Weights of a small transformer language model.
Size: MLP 1024 tanh GELU, 7.48M parameters.
Architecture: rotary positions, no biases in attention or MLP, attention and MLP in parallel.
Training: a variant of Adam for these matrices, 142M tokens, 8674 steps.
MLP neurons of a small language model. Each row is named by its layer, matrix (up: input weights; down: output weights) and neuron, and shows model dimensions 96-159. Each number is 200 + 40 x the weight over its row's rms, rounded and kept within 0 to 999.
After each neuron's rows, "fires in" lists the words (lower case) most often at its 100 highest values on Wikipedia text that the model never trained on. A number after a token or word is its count.

L3.up518,115,261,193,272,206,257,159,218,194,136,128,195,205,242,192,215,152,166,183,228,136,155,227,199,138,188,236,198,148,274,249,153,176,144,219,179,187,176,206,123,205,229,248,232,167,206,275,179,200,213,232,234,225,157,214,87,237,288,193,179,239,196,155,237
L3.down518,215,155,174,249,237,182,194,242,218,230,212,239,200,180,170,190,214,142,171,184,136,135,179,236,184,155,173,185,137,230,209,160,158,241,246,135,178,277,196,176,250,138,172,198,174,157,172,189,250,219,176,213,181,250,214,139,228,190,238,227,206,196,231,194
fires in: "s" 34, "of" 9, "company" 7, "station" 5, "club" 5, "1975" 4

L3.up151,216,259,246,218,243,167,207,142,196,216,141,170,190,253,181,200,172,215,251,189,197,214,233,193,152,160,203,150,214,263,267,207,197,175,208,121,275,158,203,179,211,170,201,144,300,290,229,213,142,195,237,233,298,259,268,209,183,249,220,243,252,109,177,177
L3.down151,154,226,198,145,171,171,208,237,235,236,174,151,177,178,246,238,187,158,118,236,200,212,222,161,165,236,155,183,263,249,176,172,194,227,173,239,138,205,188,139,252,152,207,245,202,177,196,110,186,188,214,151,258,149,135,133,222,137,228,167,206,162,293,240
fires in: "2000" 17, "1990" 16, "1970" 11, "1950" 7, "1920" 5

L3.up365,206,226,235,272,172,199,227,267,254,151,230,281,201,178,116,173,247,212,183,196,218,238,174,200,174,175,161,237,218,204,188,188,165,194,124,235,239,213,199,221,208,163,287,116,110,217,177,191,199,198,172,224,193,210,192,188,106,224,261,173,162,171,148,220
L3.down365,189,153,206,213,202,173,242,180,211,203,169,216,160,219,192,257,222,207,173,214,230,169,181,168,189,256,236,139,222,240,191,148,200,143,178,244,219,235,210,236,260,194,214,229,333,240,273,161,200,186,278,163,223,145,176,184,184,206,164,202,178,214,206,198
fires in: "of" 20, "after" 14, "on" 13, "together" 4

L3.up913,251,159,234,211,212,212,185,215,195,214,199,234,218,214,199,226,159,192,185,186,332,170,150,173,216,192,103,170,150,149,200,226,169,261,165,233,263,178,224,191,252,122,216,184,255,182,124,176,225,167,155,191,281,176,199,184,133,124,210,190,182,240,172,267
L3.down913,235,176,201,193,231,183,185,188,269,168,176,188,170,274,195,296,179,179,174,183,230,162,208,223,167,256,173,168,234,133,220,216,173,209,211,213,250,215,123,180,202,163,166,222,238,210,222,123,256,165,116,129,207,185,184,204,248,128,200,100,245,208,248,174
fires in: "have" 22, "has" 14, "can" 10, "will" 6, "lost" 4

L3.up646,177,210,279,197,190,247,215,272,223,229,197,201,172,216,186,135,195,224,171,157,245,273,149,131,262,223,238,192,176,169,182,204,205,146,284,253,221,157,286,198,235,203,274,172,257,167,231,205,206,221,187,211,239,199,232,216,187,160,184,156,147,240,127,134
L3.down646,172,250,195,235,179,245,198,184,140,227,180,266,278,188,118,100,175,182,264,222,158,284,164,161,197,175,211,198,220,224,107,162,193,195,204,182,236,127,188,205,181,169,210,167,222,231,164,179,167,248,154,205,171,214,213,233,207,173,227,7,222,238,204,214
fires in: "on" 51, "led" 8, "home" 4

L3.up962,221,225,263,185,182,155,262,221,205,195,211,232,179,215,207,165,213,221,154,207,171,172,197,189,253,272,207,179,99,122,228,244,228,248,164,187,199,192,166,187,277,194,226,157,213,125,325,158,166,241,227,205,246,248,229,216,160,196,227,200,121,239,174,134
L3.down962,206,249,245,131,227,196,180,160,216,274,244,214,236,204,167,121,262,206,289,158,196,172,201,193,260,248,191,176,194,203,164,259,159,152,241,177,154,108,185,208,187,177,153,151,210,175,134,141,155,223,225,165,282,182,197,242,206,207,145,180,194,230,218,215
fires in: "the" 33, "his" 17, "later" 4, "this" 4

L3.up281,158,232,210,211,199,210,245,137,209,171,190,260,180,250,114,210,203,260,181,151,213,278,192,219,216,197,216,229,186,148,255,273,214,159,204,212,211,141,180,232,172,196,226,233,256,170,209,206,180,241,267,242,266,204,265,168,171,237,220,181,148,174,177,168
L3.down281,236,233,221,214,285,252,109,187,217,261,202,221,195,241,173,236,240,198,239,206,212,158,295,154,200,146,196,233,140,212,127,268,145,227,215,155,203,192,254,166,204,226,341,181,204,129,215,185,187,192,178,192,168,230,160,200,240,210,170,190,186,268,158,181
fires in: "during" 14, "after" 11, "on" 11, "against" 8, "before" 7, "for" 7

L3.up362,198,202,264,266,207,203,214,202,232,175,147,196,165,227,206,161,178,193,161,263,265,235,216,217,189,253,160,214,152,172,222,223,138,226,229,170,245,120,188,156,226,175,214,151,142,224,147,172,206,151,192,180,211,224,241,211,149,267,270,185,179,135,144,189
L3.down362,264,282,235,236,191,125,222,162,149,202,144,222,169,121,192,206,214,244,210,194,247,164,169,264,109,192,166,189,117,165,186,154,155,193,209,257,253,173,116,299,168,153,247,180,183,175,189,143,191,146,234,207,226,200,232,126,181,177,227,261,214,166,236,259
fires in: "be" 41, "made" 11, "making" 9, "take" 8, "make" 6, "took" 6

L3.up27,138,215,285,223,180,260,287,201,251,189,122,224,174,190,210,137,198,236,187,204,175,265,220,173,283,142,194,271,212,184,220,208,189,202,245,233,272,190,180,198,255,174,195,188,268,173,176,134,157,198,197,214,290,170,152,198,98,203,207,197,200,128,182,200
L3.down27,147,153,234,242,195,181,299,271,209,265,196,268,218,186,201,160,159,263,175,257,217,153,227,181,232,274,181,272,166,203,214,123,192,200,254,216,233,212,255,210,233,171,178,165,236,161,136,183,155,187,207,229,251,240,196,201,144,335,264,240,209,164,245,156
fires in: "no" 41, "s" 14

L3.up356,245,203,273,264,207,279,252,252,216,150,211,166,144,173,162,252,208,164,218,145,200,310,181,136,167,215,187,213,147,219,229,173,135,251,174,191,152,111,212,131,160,226,218,203,239,199,146,178,195,181,302,183,270,224,185,154,177,197,242,175,208,192,181,241
L3.down356,189,206,188,200,247,265,255,296,170,186,152,176,220,146,190,211,198,125,98,173,159,177,201,202,240,154,166,151,215,219,264,307,228,222,206,182,218,219,151,166,153,192,198,190,232,217,215,239,175,268,216,223,166,222,204,159,189,195,138,305,187,209,247,218
fires in: "at" 22, "also" 21, "attended" 4, "years" 4

L3.up660,237,246,191,258,158,226,174,212,241,215,189,270,191,207,217,216,170,124,227,246,203,199,241,137,110,262,151,216,136,217,276,144,271,231,166,177,155,275,171,166,173,217,232,212,217,156,201,156,165,193,241,230,254,210,180,158,208,202,169,197,149,176,180,196
L3.down660,169,207,200,209,212,156,194,368,242,193,126,180,250,150,109,197,182,154,197,192,133,187,202,183,211,213,172,164,251,217,235,231,208,290,234,270,177,184,182,191,237,199,193,201,226,167,177,135,262,195,220,178,168,183,233,154,156,163,235,116,111,85,238,236
fires in: "as" 55